python train.py --n_layer=15 --d_model=192 --n_head=3 --n_kv_head=3 --head_dim=64 --d_mlp=384 --vocab_size=8192 --activation="gelu" --norm="layernorm" --norm_place="pre" --norm_eps=1e-05 --positions="rope" --rope_base=10000.0 --rope_fraction=0.25 --qk_norm=false --attn_scale=0.125 --bias="all" --tie_embeddings=false --parallel_block=true --init="normal" --init_std_qkv=0.0289 --init_std_o=0.0 --init_std_up=0.0289 --init_std_down=0.0 --optimizer="adamw" --lr=0.0013 --beta1=0.95 --beta2=0.98 --weight_decay=0.083 --lr_head=0.00366 --grad_clip=1.0 --warmup_steps=391 --schedule="wsd" --decay_fraction=0.874 --decay_shape="sqrt" --final_lr_fraction=0.0 --batch_tokens=16384 --seq_len=512 --doc_mask=true --train_tokens=258000000 --steps=15748 --dataset="wikipedia_en"
MLP neurons of a small language model. Each row is named by its layer, matrix (up: input weights) and neuron, and shows model dimensions 64-191. Each number is 500 + 25 x the weight over its row's rms, rounded and kept within 0 to 999. Numbers have three digits each.
After each neuron's rows, "fires after" lists the tokens most often just before its 100 highest values on Wikipedia text that the model never trained on.

L10.up208:469500513485498537474502507438446485451520513473482531487444484500501503498522502479494514511490506495536500466524494498547480483530495469506502498466490481541552474480497554474516443517506518494473518510514497515471519516488492508505565521509498472497491522480449488508483538507450502498478515514474458492470511515509539502489478498526467482502499491524509533488540481498460551530488
fires after: "1", "0", "8", "2", "9", "5"

L8.up346:472508487526433473498545500522494471476487517521474481471515521503504502485527505464546482519511464525477523520468509516504539497479532507512504497521516477569472452490528519513515510486521473491481535512507495493520552478501504485491513505504503482527455488475489520515464482510494494516489506498550549451457513452518533507461462497449520483526547474463538530513526509506526519516493
fires after: ",", ".", " ", " and", "),"

L10.up156:480545494488505489504466510465492540496517491483497480482488509512475469477521450477552492491506467485558487473447537510494497541477507476522480498533530497536483504554496495480515521505489497539524469497515540500444501501486511505523496522537499488487531487507461494485514489466508447497525551485505543528551486509537442528534517494498515468494523518467481525479503501487477501494451
fires after: "s", "1", "|---|", "S"

L6.up193:503491509489486462518532459472509488500531488512487531491479476506519507502498468481539482514474519486484474540518526553520517507533546517480513476464499483500492524487508494477518498473493509475475537536522496475505502529503492510470498517516494491491516508492497538509465438474459492502463500498505516518521524518517477505483444492502515488452531468504566495494459508514434485511478
fires after: "s", " one", " S", "P", "S", " T"

L6.up181:510484508488523474506516509484495498473492522508492449472494509469528485527486506527514479564524481472496518492482502482488527501543490473479455530486521524518487519477522523487530489489525495515501535534489549504476496496475482499478478548506517443487504474479500527489510503463506540469498517498485484453458581489506527527471512513481507526453543471488512486478502510492510517484511
fires after: " ", "-", " (", "\n", " re", " co"

L8.up60:492473491488516441480490512441447471507470515487515491533449479472502501484508472556526502541481523510531514471531514500492465506510496483537504521491472501486468520511485492442465444485519514516493480551501486505514502473533499539536490497506509474488528500500542479510524531518525497501519531494511455510450557504507520497462488511536477485507486473487543494485501478506492491544484
fires after: "0", " ", "9", "-", "6"

L8.up344:503512529513509514501466456512556496523494545516487511448529481497502500503508478495509469524488506511531499509478532481521447507451509470496504521458473520514489476529499483470557427483505516555470506495478485503451509512550520500451509515516510493491498471486498458521460501460473491512474474461534476481509506531520508490450510483433502499493519511504509518500504461506498484495500
fires after: ",", "s", "\n"

L8.up216:470481492514444534527467521534496511445485534502450495481479516490492507506519508445501503513506496467508499497490528476499507509483471488510458478448532460496479500501510491511548514490516517537498503502495485498512547539536519480520520534513509449494534519498515519489492485521490483500495506505522552495514475501516487538513497477495519541552511459462465529486518495504491496489500
fires after: ",", ".", " |", "man"

L11.up133:511491490525525473508513485483513446498489520468534503528520475467513516502460459519516498524463464483510561490508493482530463525508500525482502468457501512526465525523485472479505479460477509514496472522494493535507492479498499522520489562493471511499483490484504481555513481487513555518465500462468492499465552493540532521502443537524474468516482494521538541499462503495481517550482
fires after: "'", "s", " of", "-", "/"

L12.up12:542537503489463530485511507469524467519514483510540492460458549488527528488493498483538501543462523549486500527498467513560459490517479524502480555503494501478502496489479523483505510530505538513491476482488509494501530526479525492503528508545454444542512517492492539497508520495494511497472481474510503518542530500518473493495506459524523530484540496480513497483515471496508478501482
fires after: " |", ";", " and", ":", " C", " N"

L5.up152:489480503533485543490490471459507459513472502502495468480491478498499535474510508485489508569507467535509431515470491492491539504574463497504484585498524513494484449513464518496471520535534527496466501465529495495511484515506524525539479507524505466484504515492505487491530516498506469483504547436511515509489481494490496497534504496509487502467481485523504496457488465490531507502492
fires after: "0", "9", "°", "\n"

L10.up363:466470503510510511458512484500491474474510483501511499495477491506508492526477520495490472508511508496508509509485469480526520475506538504505489527432521474486520502519517506537496451542497490534491486503518500515533497494519486486527521572524477499514488451495487499528497484487505511491534508481546504464482484499501475504520491484487431519526495523453441477508540542501480484541473
fires after: " |", "ed", " (", " Total", "|"

L10.up317:465533478495510503471450554546465506467472499464493481551506540456530477499553501514509518540563499510463466469455570520477509502514519499507480493481510520536528478505503491500498466529503505469513541532469505506502529495490502500539519509523496474533498459502510468497461527472488520477518526471491491465495529484513525523481496472494486488512464527503510507501480508480449525477485
fires after: "2", "|", " |", "0", " pro", " re"

L11.up103:490541491482494490512479484485505470503549486486539513533481506487505516483507412500493512532464470507481515518479498522557467510504557514531488537539491481507477476502478495458489475509479482482492498494531532502462497489502490497480508521512468492541466493478524457517493525485506527459484504504518472453486520472522510531443502508483483495475489509489523455495516530439467521507507
fires after: " "

L3.up205:472515508474526503506504501499503489501496481491521536491481505487495511518471475548476481511539460497475504501484465546515461512503489509501495543531474489500512484508508527510490503559517513458515512490522534468456481495458522481499520487472484494518518531502517485485477524494488492491477458493476474519542480541471499524545505500503515512505541512512470500484502451512504520513492
fires after: "\n", ".", " |", "-", "|", "I"

L11.up232:527494447477500508524479496503499485492504459448510495500454485494508512532509487503509484559499486515508478527492485523494518518538496491487476588487517458467467486506461487468467492524493500499469542471571501504499500497487486513509494506476477467507525524516494515494490498470515467492489485502512474499520486520499447496455438517514535490488509509519526503470497502488492487468471
fires after: " ", " mi", "ac"

L10.up175:495501476562479541493518453526515510517563499498542469496506515487486507524478525433506472505517459508464491510468488478515528512500489485469494499509512481460491525535485518510486507500499491482499504505482541540488501507498474499477482515500476515497485488485480483502510468510561489486505519514503469532507518471512497529524481522493503495503478507462470486510491461474543515506500
fires after: ",", " and", " |", " when", ";"

L8.up176:492487500502503439496604507510494463499497502515484470538474454507501472526491472506494504505490502511508449486509506522484469512486519465510477495446513502491504506516498537525474464498513494474525535491506537481511537530488462495485540493520507475485464502521523508463514468467500491484523552500516496524522541517507464507503487505490486515513519486450519501467582527494536488468503
fires after: " ", " con", " an", " all", " Monte"

L5.up305:486504487498477489536501489532489477514473504487539505487503456469474476522527463513459505516489507531482510508470474492528522556513491485512468519547443503544475435494486503497505539523501505534493555510543496479495485474513502519473492515530482481541523507513499507516478522512522502493503480475511496468463502503489492530501439508477531513510554529486494470478513499495544504496459
fires after: " ", "te", " ("

L10.up102:469504478515521498468477521508456490491506495523508474482474513468537485520538518506493481523505484462462523444490514525509485524532512465506487542494489467480515534496488531506510492456528484472481534570484470509488493484566506529525481501472534446541481449475516515488492476432489496496523474515497534482497514469497519523510462503503513522531526525497508504505505515505473512529489
fires after: " |", "|", ".", "'", " U"

L11.up182:505531502512509524506480500460519487465513476489502492488502474530508522468446441512494470549489494500505445502492534497496505496549527478496505514491474528557521427539515517469467469518512513490493485486485533476495550502488457490482545513534491438541462525484492463533502514489479505530519539483482540539500546502514508461498492519500475479477492486495499535451511507479442529519478
fires after: "==", "\n", "-", " University", "===", "2"

L11.up255:508498478531494506503490461538499520503504480475495518493523522488542519454540499492485472524532519541478501508486542466499509561548477507496513553482493504498453495472530480503475462437488511512430511497502486523497497478466498499505516521484467513510480493458467454480494449510499504518523538498470457482466527476529533502497473534468467463516499501509501488496503519491544479544477
fires after: ".", ",", " and", " but", "s"

L11.up213:484513488489494498486506553499532475501526471465520498510464508510551507467499475490524538527452543534484488533465500506505515514531513467532488533474523506454507450459493470466514448548491489445505552503509526469487499531474488468528499527548502482490518468481519476502498494525495472507513505469529507497479533471458477494495475469488516490486486501516517516488492471508477500496475
fires after: " ", " was", " were", " is"

L6.up22:508496475500510523485503469467513487470489496471506474494504490515524482508487496538540479514490457517521405467455457474481506485546502535491495505519483496495469470560491503507528509489529512533500475463519499489493502494441491537490497497529492479482510495504476497534526457482542477505508519507489526497485505514535467521523513509512516518475511485498525523467486546490509534501500
fires after: "1", "\n", "s", "2", " (", " \""

L5.up134:517499461545531493496525526534501464512491480496520491503470468496510494524541524509491504554508493511504451555498559512519511574505479479485506483484530489488494495455501486484479470483483503462530498500526455488523501523489513536496503534506486505568467513530487493499484440484524508516495509490565452509477530462490480516472467485483478502544469487467532504476529562471508493513477
fires after: " ", "s", " was", " is", " re"

L10.up135:501463494475481505466503483475505502519471500519501469454501517508492497538483459543521516527507492525497511517501510473492499544503497530565497531477509538465494479534500538472506475515503493494462490514490543503482507519494511526509501539479488498548512474513499487549448512473525468463537532473481484468478487489526508510497472494468557477474523542480482468472511479455514485537504
fires after: "|", "\n", " ", "1", "-"

L6.up241:454497469509492463505529478478454550513482515458511480505514444535545478522531473532487517520517452491488460508506521496529500532499499483510484512471537512465501522470510527496503489459555470482470508531515524499507483529541472505527500526464482492535471506546465493499466513480503479466511493466514468501500527504507523485505469525524524483494480502527506519459546509481460452525446
fires after: " ", " (", " D"

L11.up233:454526498490457522508504471549478520500509476489533485460470524457515525484496517493485504515497492525481518506515481536499512510518477483481475560485479536516536474526500513522510478562524494488468464494483459502470507481490483516509528543479504489508498460465524457518490474449481495480505471516497492442524483507493522519486536527512519510541497488490486523506485526484502514502482
fires after: " |", "\n"

L8.up258:484510506494497474496509468505451503491502479486559562477491478540491465515498487525496545521479495515472489508515481548493507514503465489527468507491537536502520459485485523493495503502535496481474525499487534488507519469485507495525502484507478507526536511508461492508479495480485482484508518490484494533532500486497540497464472508495450494478525492498503496486511487476449579533517
fires after: " ", "W", " F"

L8.up248:453534504539489417473488497506478467530484495477521510513516486514469488522522484483555519506481496460472489521509505528470529515509527502544507476494482488491471481509465460505510508468500522497496477481518551514486526474490499504494524518500464493511482509451434468483487515471490509506484511507525497495532466460489499523510496536511485518477583496451528533470536486501449526471494
fires after: "s", "S", " W", " Sch", " St", "H"

L10.up166:463454464517461473472517466503452456451487539444466498489478521467497522490513497490513502546500524537521497509501489546477496529463522494500531525465462514474461498492514528488510484495546503495485490532509492529503487486525517500504505507505509474479496506511526510492448498509473490510538537507500481492485544503503513474496447519506471499567518500479473497493504478505490512505515
fires after: " |", ".", ",", "2"

L8.up79:516544497466459482559520506523490508492518495468532494495508510517514522549493489498524487515530503526467495506463515499491478480536529494495511505475499485546452489507480510479530509467497491497478546503565536503487468478455484478503496529500445496474496499499451498532475526480517522490482494468541475516500481548530487504448491530478499497512491470504512498474499532485487504476454
fires after: " "

L10.up169:515489497503466505497518495487481488463522535463481504521478513487520491520505499497490492580492499507518494511507531467485477532532505457490467512426498489493538488508474496506513477486480483502470554524488492563507487484504525510502479472484510466484543460511503501494427502480505495481475545518490487528495514513496549472536490490509517496467510485520530505489502460496532529486460
fires after: "-", ".", " |", ","

L10.up299:479530495461483495517485541489475457477489521461494549500523499487503469505494511507464489532521507515496485463461496508477520516505541463497490467483504507547515472500496481485563462517500492520483471478532489464487508539495507522525511523456466470473523529499511490548500528535461485493502517494549555478502492515530482494476491494527465530481513513475482517477492479503454494537459
fires after: "1", "2"

L10.up352:494491489514465533486489491471448503485511514464539499480519462504540451480488486527481502507546520519484477457487493543510537550490526463538533494540535499517515456521497510470508426522508505460484482544493494525507516517509504521495536499526509504548521476517462471524498526501445493517489495481454498480479549503521578487501485487512469452474525535511510514476470512480474521560483
fires after: "2", "9", "8", "0", "7"

L11.up152:506491490530502485492460451484497492466532473534503507502478507511538472504495519506504465541518517507494487489503493512466542491516601502485499504488490483496512480499524539509452492554507486475447543530482483509511493489480451488500507513520512501480502442490527466483465458508500504513508510498510515474510487509544526491485456493509463477485514512483540471522546516507480526500448
fires after: "–", " ", " (", ","

L6.up157:472524492501533535484495491483462492517539509446540557463481507485512443491543511454474528514498514508495500483455530515514520483528513511524508514478554483516513517548503476490485502519497507504481545485563485481538480489522507504506463516475486488475530465524504482504525488493485503502503484491499512490522492495530491496476470493521516495495519538496490504495468440499497503520437
fires after: "9", "1", "8", " ", "0", "born"

L3.up359:492524494485484540464478506490515486461525505524492502506459457495530489509519483482544550557489502509522489523514504479489495488515508431546491540482515484543486484499507484484551508512497505510474530518502488508491522511480477494471523510490472475513509499491504420511487481473515493499492474492487556464514496500491505500473492514457496512464475463510495513495564519508457507504440
fires after: "\n"

L6.up145:495469478486505501531457512509501455495478554534494479494463486491528487550503496492452513512496523512455501536462464440499521499532480493501496462475520455482480498517486487531505492505501483486476506541516550493529515532518501481513455510512497486507486484519498496480480448519472510544545493449506462534451526498523539481494480492483504524473471563488501474471507524475499512504495
fires after: " ", " de", " Hu"

L5.up212:521489461471516493541494445490520491537523502483480524505508522463516480493502487477492485515536483494464465449471547473451471525558488489503491502468493478487530487534487488538482534426487508521487471490490498501484476521504509500521516565491525486510504490520485463548466473496512492541482419497461495511504515479510526482496514516533541515493486486528501547502491497520538493527485
fires after: "'", "0", "-", " Ter"

L12.up357:451474537495519553474533523478468524514499486472523513484529521481521518486536503506541522517536418516511485483511504511497491491494504500507509581474472497476513486506483535494506458512491486445451463495506531529466507500487483506492535533516484491491456483475496460507474505507508495470502486497518440479512462561507481537502510503458532461519475496495497527504494534494458517498466
fires after: " |", "\n", "s", " F"

L12.up229:514494463494512525497527461500505520512513488482541546486482521483530512465497476490531533533490486500520500461476521530497526521541505527497454504526498513539452469536503499475517473498492535481504515478510512483469501503496533494476498510485494479494516469454488462504484492512534453491485477519483493472484507501603504512522470519474456486496545473474499526471503492473475535506453
fires after: "s", "d", "es"

L12.up77:454527522503477551495492493497538501527486491486545512467541498452510470496464513435469473529493499489463546508519527519497478517491484511542492528500518485489520467529544501495523475492497512493491509529494521511472463468474487523509493538507468470530502491461517491485490485454504501523490479469484499474500507479509550549497460492465546499506469464530439488472468487515545505555481
fires after: "|", ".", " |", "\n", "-", "'"

L10.up125:514526506493509512522548498462460500495520448477536490456505507515491532529492476500467498514506494501514450509481490529529500551453517451497548509500513470543516498510513508464479438501491490494475501493493518504484502505496480498505545491545517502530500460508498454505524482469524475505552493489484474499501528522506498482467530519523491420462582552468456539485524516503466489520454
fires after: "2", "1", "3"

L10.up358:501550503474499508436526491492489496516530477537496473520528435505528514442515484493538520524451511477544492498519495528482507499543491533499467518477493491528469456528462473466486484522480533531460480520531531494482513522536468497493481503480463478502492495478486509503534516456448496495517480483522510485459464490509510512494511512495485513471473548485484495510507513495497519533526
fires after: "0", "|---|", "|---|---|", "9"

L11.up163:459547480547489499500460489484482487503525457527505488524475514471510497549513511465498476521551497519486484510458499527522542529531529491484471540529481470519506498507511482509500518493476507493469487490541519535509504475488526495523507538469481518506492494501492503493464489466479459521538505501535509471523487434493512507512513473472518501497513494493495536514489475507516474496513
fires after: " and", ",", " to", " that"

L12.up72:560522478527470491541519485522494487489519455546468529493521452511525532482514503474509542492541485540466489504461508526470508465503505515485526541492494509537518437491525493517482500493526480486441513518482532512494537470504495495462502487512497498498445480468461511515467449463488481528557492467492502504489497529488549501496529516481479524500533486483520500476547468506501548457456
fires after: " in", ",", " and", " of", ".", " |"

L5.up361:461511487532529521473535479488526535494461514496513494483497488522527533486464492537506463524521492485471497503451491507496545552468477520500495495457495525536468509538511494533533435527469464492500522523504487475483507471514547512477499510483502462473520513507508504490449475455450482489490522509470502520550496513556493544525413517477492513529522502494521475452504501479487526492490
fires after: ".", "S", " S", "A", "\n", "R"

L8.up57:501498511494511484462478501499455489506483498458515451467486480469515508525488513530454495539524524512468532522472453449535493542484507464556503565485555490491498472481475481476528484500474459528496515519498512495503535504570490465522520499458509485525460490474496468528512510461476492500505535490491465483445510483485531482494491502438469444465513476508485500494505495483537485536485
fires after: " ", " the", "-", " (", "|"

L8.up19:478502500522502440458491504504482489486520536472519561497448451482509474516461518497534473495506489461456493508490495538473461529491489502540475555475510483545520487491479474530502470467488524467509475542500487497502502516485499489476502539484509482518527469519476497489463455508472517474474494501530512498521555512522514485523466490522507516502563485464535546488540535506504496495444
fires after: "s", ".", "0", "N", " ", "d"

L6.up343:464522502454524533492453460499540497493468507508560499472512481468548484468482493495496483547523498503526501505525471483579473494531488506499454558464506512523479478506516494497526492510473492488488521464516506515473496497481532493504505492484493471521475507506474477499488579491475488487498465467509485475530512477453468544485516509471472491497493469500536475475507507504537482515488
fires after: "\n", " ("

L10.up369:487518512519431501492490453450500507543536497493498496489489544487526466532500477447560490501504496504474534471499479457507472547472468499512504512495480475506489477556501533513517524483491516450519498483485557518503552538501500526505477508496497522510505508502459515465499496521505530506500483497460529543530537489478533490521501481498466496516520526468481451494482479498514539481489
fires after: ",", ".", "0", " |", "5", "9"

L8.up218:482500454488515505527488508459482483526514531499544525503478482470495499511531516471493512518561490515483515483495563503553502526493511450528504531528558491521498532445505539490501484498511503494497487561507487461511452493495498534464518540485520495509505507538531474514484507456510511482490498505588484471483541495501508513501456490464496511521484467477512537485483514496462512495491
fires after: " ", " |"

L10.up113:510519502430494482533555532494468537481516498456546522474489478457477483529473479513501551515528473542527484472476519509502530493469504501524522485455510523502480530523470525461521457493522466491464484531507501499496469519514491531530508463531500467477491501508528507520482525478489470522496490498533519488464509523532503514469495530530463491431508506489537507464521499496471503508506
fires after: "0", "1", "2", "3"

L6.up188:499500480496504509471523518499518492472476519491509506459441492515555504505488532479477494508520516513455503504476525530467507527521472486493444564510512456543507495522501513469469508466511486481483546466525459483490479502517505518473482547518494485525487478479503530490465498448481531491493520502494449492514520455508513526502495520472528490477468499502518463517521516476511551476522
fires after: " ", " O"

L5.up216:484465477521514506539537485502471482514496553489506463431485489543515450541515497544534522529528472526477469494486505540461486537509524469490490515486485526500530492464514541500463499505520508453471477540527524483511499518481471534500541503460470468514484496510464513520449489476534487493509489510534485515516516554530524506495514517484529482511504521504471542456523511473449496487465
fires after: " ", "T", " T", "W"

L6.up291:493476531509516496535510510500476497471543506461514555465493491471539484512493505529504481519490526503509480519479513514490541529508492457498514488454518495504544451535496465501481448521486508489498503512546519495520503497491506509502477509495454499514503496523500506514452487500485455535506483481495468492494519498511489479464403492513488474519506543480479486471491534483474546528497
fires after: " ", " Fa", " pre", "ob"

L5.up108:491515474564549507462507473442463476524478520492503501472518518451470479521511493474488485548531502494508480476497573530480500546506491476488471569510514531482512529508520502504509481498518516469514547572485482531485531540522499487479503492446510487516519480493491526482437506468486500510502533524510489512541493468500510511525465487470525486515494519500522526497480491485471491484473
fires after: "\n", " in", " S", " A", " In"

L5.up354:496512462512486488449470488468477470532471515451541501479530538442504504495466508532515527522488477501530504496521498490491518523548498540493533500512477458542440503511453494543521458510503490489527487527511515485525476515525552484542473528473487458466504503537480471488481514513483540540489524486558495503488477499509515505537485507482519479504513508463484477443497486501523495535491
fires after: "s", ",", "S", "1", "ac", "."

L10.up198:428495554519507521482535523516510500474533514505493529515444453517484539543484541499461504499497512509500510496495511488526504492497499482519517493489523515442484468504494516473459496540528492494495489502492503531495541500552485534480532479472498497486467485463533454487527520477477497555521504451476483479493524488451481504520505516498419485486489496509511536488503501494497504487494
fires after: "0", "3", "8", "7", "1", "5"

L12.up362:482527523493505526483508509513516474523538484477532517487497494454504509574453475478511505498495484483515509486481486528503499519487523466493481560477496546470488438565481487404541500507465486490509487508529515513510485484507484529510523526496503503480521496540458462523489510500537473501543495439511474505453467538526501501443475485470463465499509504506538516503544461513513516511493
fires after: "\n", " |", " "

L2.up57:499473487521509531440489506471498532511493501448511512483507493510491493516503482526509481545523459501494485489511518523505503472545487497491515514462505482476495506494468510491524483511524513490472477515482520523509519494510512531561495511453496482473537464508464423514495518472508522467491506473451524481504514513510512477550481503545567494478494541519516504484502478487440534493498
fires after: "\n", "9", "1", " |", " went"

L10.up91:436515486507463505500509472480522504493490507491516511489490476515528510491461464495518537542495478506475506517458521512502505495487471539528458518486503488512464510498506502507525470514512500485489495484477506468470497533500509485516485546507481471481487494469512521508424514464462473473508507472501512502554508483496485545520502490475471499525553490497493513471491501486461492506483
fires after: " R", " C", " L", "W", "L", " S"

L6.up47:446476500516512476528536486515469492512480518456554494488480465497468485535532477527509497518473520508458473523474504500501537548529483484527516511513488512517504462504445493478485458480544470480520474517485500501531514503527488539575517500493500501495486488509484482513464531447496520466510557439519452484497534507533561512477472502461465499476505492467497515486512484481519493507478
fires after: " ", ",", "F"

L11.up200:514523508502485503524490469519503521496538451476526467527461509491484507534462489469529493535475458470516522511507462510545495487553515501515491540507522469548484498527463483484479498536459473506468553506535490476497523518439495496484529483495466455510510490502512512517499438486518510481453469504547533501511500495470450513494440493516518527503501482482542524507511497481481492503455
fires after: " ", "9", ",", ".", " and"

L3.up74:508489496495477502488485502500512462525501531468482540494536452500569487520509506488486475526561512492466496468520518450522531514510504541482510501429491502512475524487490497492545477467520506451475507547504502479508489522521501498525482541484499473471513499540519525479481488510464500502510506436513526503432506479499552458539465479484502479531488476512490450489473467512480489543484
fires after: " |", "-", " to", " ", "Track"

L12.up358:520540500508467504507521488466493489490516516482496553490491526475491514487534521489471513557478452525465439493492491494525529508502520524484446502492488489506501473492512512517522495469510496446479552465547520508525527528483507532525474509537447471484507482492498526514465497553538478513520487491564509520483468469494518444518429494522521535528513512488476488485494499441517528472470
fires after: ",", " the", " |", " and", ":", " The"

L11.up218:490544485487469481509491483487465512529515512472542484482476497462504476502491519524516540543483492500489508499500540528500515550529466477477433536518547529549528499485498511500485537518484471500474509490503510482491500504528482546504487503484486481459491489484486499462486489500477528484474501475475513479505506513471510518506458483486487501508485494472504518495510505464527518458501
fires after: " ", "5", "2"

L10.up362:482470495482473489495509518500506529496503491513436502524499479509480473501479477488523544511507500540501459523515526484497488457512509515477537482513571501487459456500522485478541497543492464454484524488499526504474504565478507510516561513497494474443507503527441450524515489535468498493470494510500517512537502550522501525469495493482494464461482481464533526459521453533494493496472
fires after: "9", "1", "2", " ", "4", "0"

L8.up41:536527502513459523498498455475488506501506483481509534469489470504495498508470452484481468516533472536506502500454478520443509545501463462515499506472488486501537465527494467525523464475512494513491532526506514459449479508506519486516491497468486499496496539489500439518475505547507456516482463467511517529538532531517526520506507518474511487457530510502470521480517497528500490515462
fires after: "\n", " ", "s", " \""

L8.up320:517514476504449498470538482485504530493471510494513498473500530528536499492468513507512504509511459490452504536500460505534525493505480506503536532489512530485457506493526523499547474525522492481506504508504563500480554500522471499524515524504480459513485501436477507512490524453541500474483528490475514515547474488510488512521500554475495514497495466505481536476544540482501512462463
fires after: " C", "A", " A", " S", " Co", "S"

L12.up55:527521498478474497511500478498501482491536468479495501452480511480529497516489503474501495512451480546487512507483507521484522505528529508493517522505497433461518526489518482523498508487504524488476552467545501523485508492473539505488486514588457510517473465477447496513511461495485502496487470493503527529486516464548452502470478507506489495478529499512538491510525479516504456522476
fires after: " ", " as", "-", " is"

L8.up161:495471438526503484500470467497469493435473515490514491520497488459514457467537503509527477517490500507526515496480490518512520471504474518487505537490499489455482502476488489486474498527580517547481503526502477517511510500502491506499482531526524444473525491503525511484478496476542498505505508522543509496489506514501506503511502496476471518523518492513482488491498455520473482472512
fires after: "1", ",", " ", "8", "4"

L10.up282:522493473472540485487489484526518445459487534488525483499510450496534466535497475501489503514468458491509483499482480512491499476531525488520482477511493468483493528523448489438526510482504519537521521511516520501535492503509521488503482499560499495486555466524526476510509438509531465509544512507506508537424504524505516477491474487501470515464523485508524496500481521483494526550496
fires after: "2", " ", "1"

L5.up182:515471473498492506492487420472528503489492517476470503477496554502511462512482498457495510537471515488482483452511481482477509492493475526546494535512511462498487514469507509526514538512523478508495513496463525484480513591438521490483522501470523468486513504520504503471497477513476481526498491508443503504498480484526509485543522493475477426504548488473512521491502483525485504481524
fires after: " L", " R", " S", " M", "|"

L8.up305:517508486480503513521507508513514454514525472481561504454523512478503483518490435489551490525485479490490486518489478544523490480551540485467488521523459513524501461515486479448518501521496511475465490480513526542496517503462489533519516537503490501493508509488513422544511480530517505454498511528521499462500475494476480515478521511519449478449562527476558554494497491516461490495463
fires after: "1", " Dur", "=="

L12.up128:456489491478492512465542535486508510470503507481539498452509469485482458546492439524533533500511489509550504499492519545506505500499476494542462483448498529516520489528507548471495450493535474526483534502487508531492507524510478501530517485492523495520500507522514504527488471493492421476492512488500537508507544478519487504511500504489422474507471565474470496483527475511493519518498
fires after: "\n", "|---|---|", "-", "|---|", "|", " |"

L8.up103:501524505539462512475513452538464469494491533487538500528492463484551471549475460468565532517522510492522498505501526537495488511516501534480487519495480485547467505533440504464512495469528521527493486508554481493514474474471522480521503546522491509486522518533475496488489489494489478511511522492497467454464491511561516533451443537495457489488517486507515492498507485498491470478450
fires after: "–", "s", ",", "S", "P", " S"

L11.up13:534524503527470498500500470479469459487506480468511481470513503486458500541487437517543480556480513530514526473504524522493506527556515472515480500461489530464527499538477485515503504535475529513471497566506535509472489508503493510498547535497507505520477468502504485533444482477498501483504481483476447542505487504505529494475452509491490496505532493505516484483488488481487486517475
fires after: " ", "1"

L6.up1:487486483542476509500454499507484524510485517438543458473494493480525480463478515503513538548484515504527497536480496490496490488496439498522488510492488477506498505472482478495501508479494498553474514466486486533524485504534495518546498528536493489467473470480514509513490520532434532487526537485550492454491546515507482519492538501513482498497476489495511509499517492513509486476515
fires after: " |", " ", " to"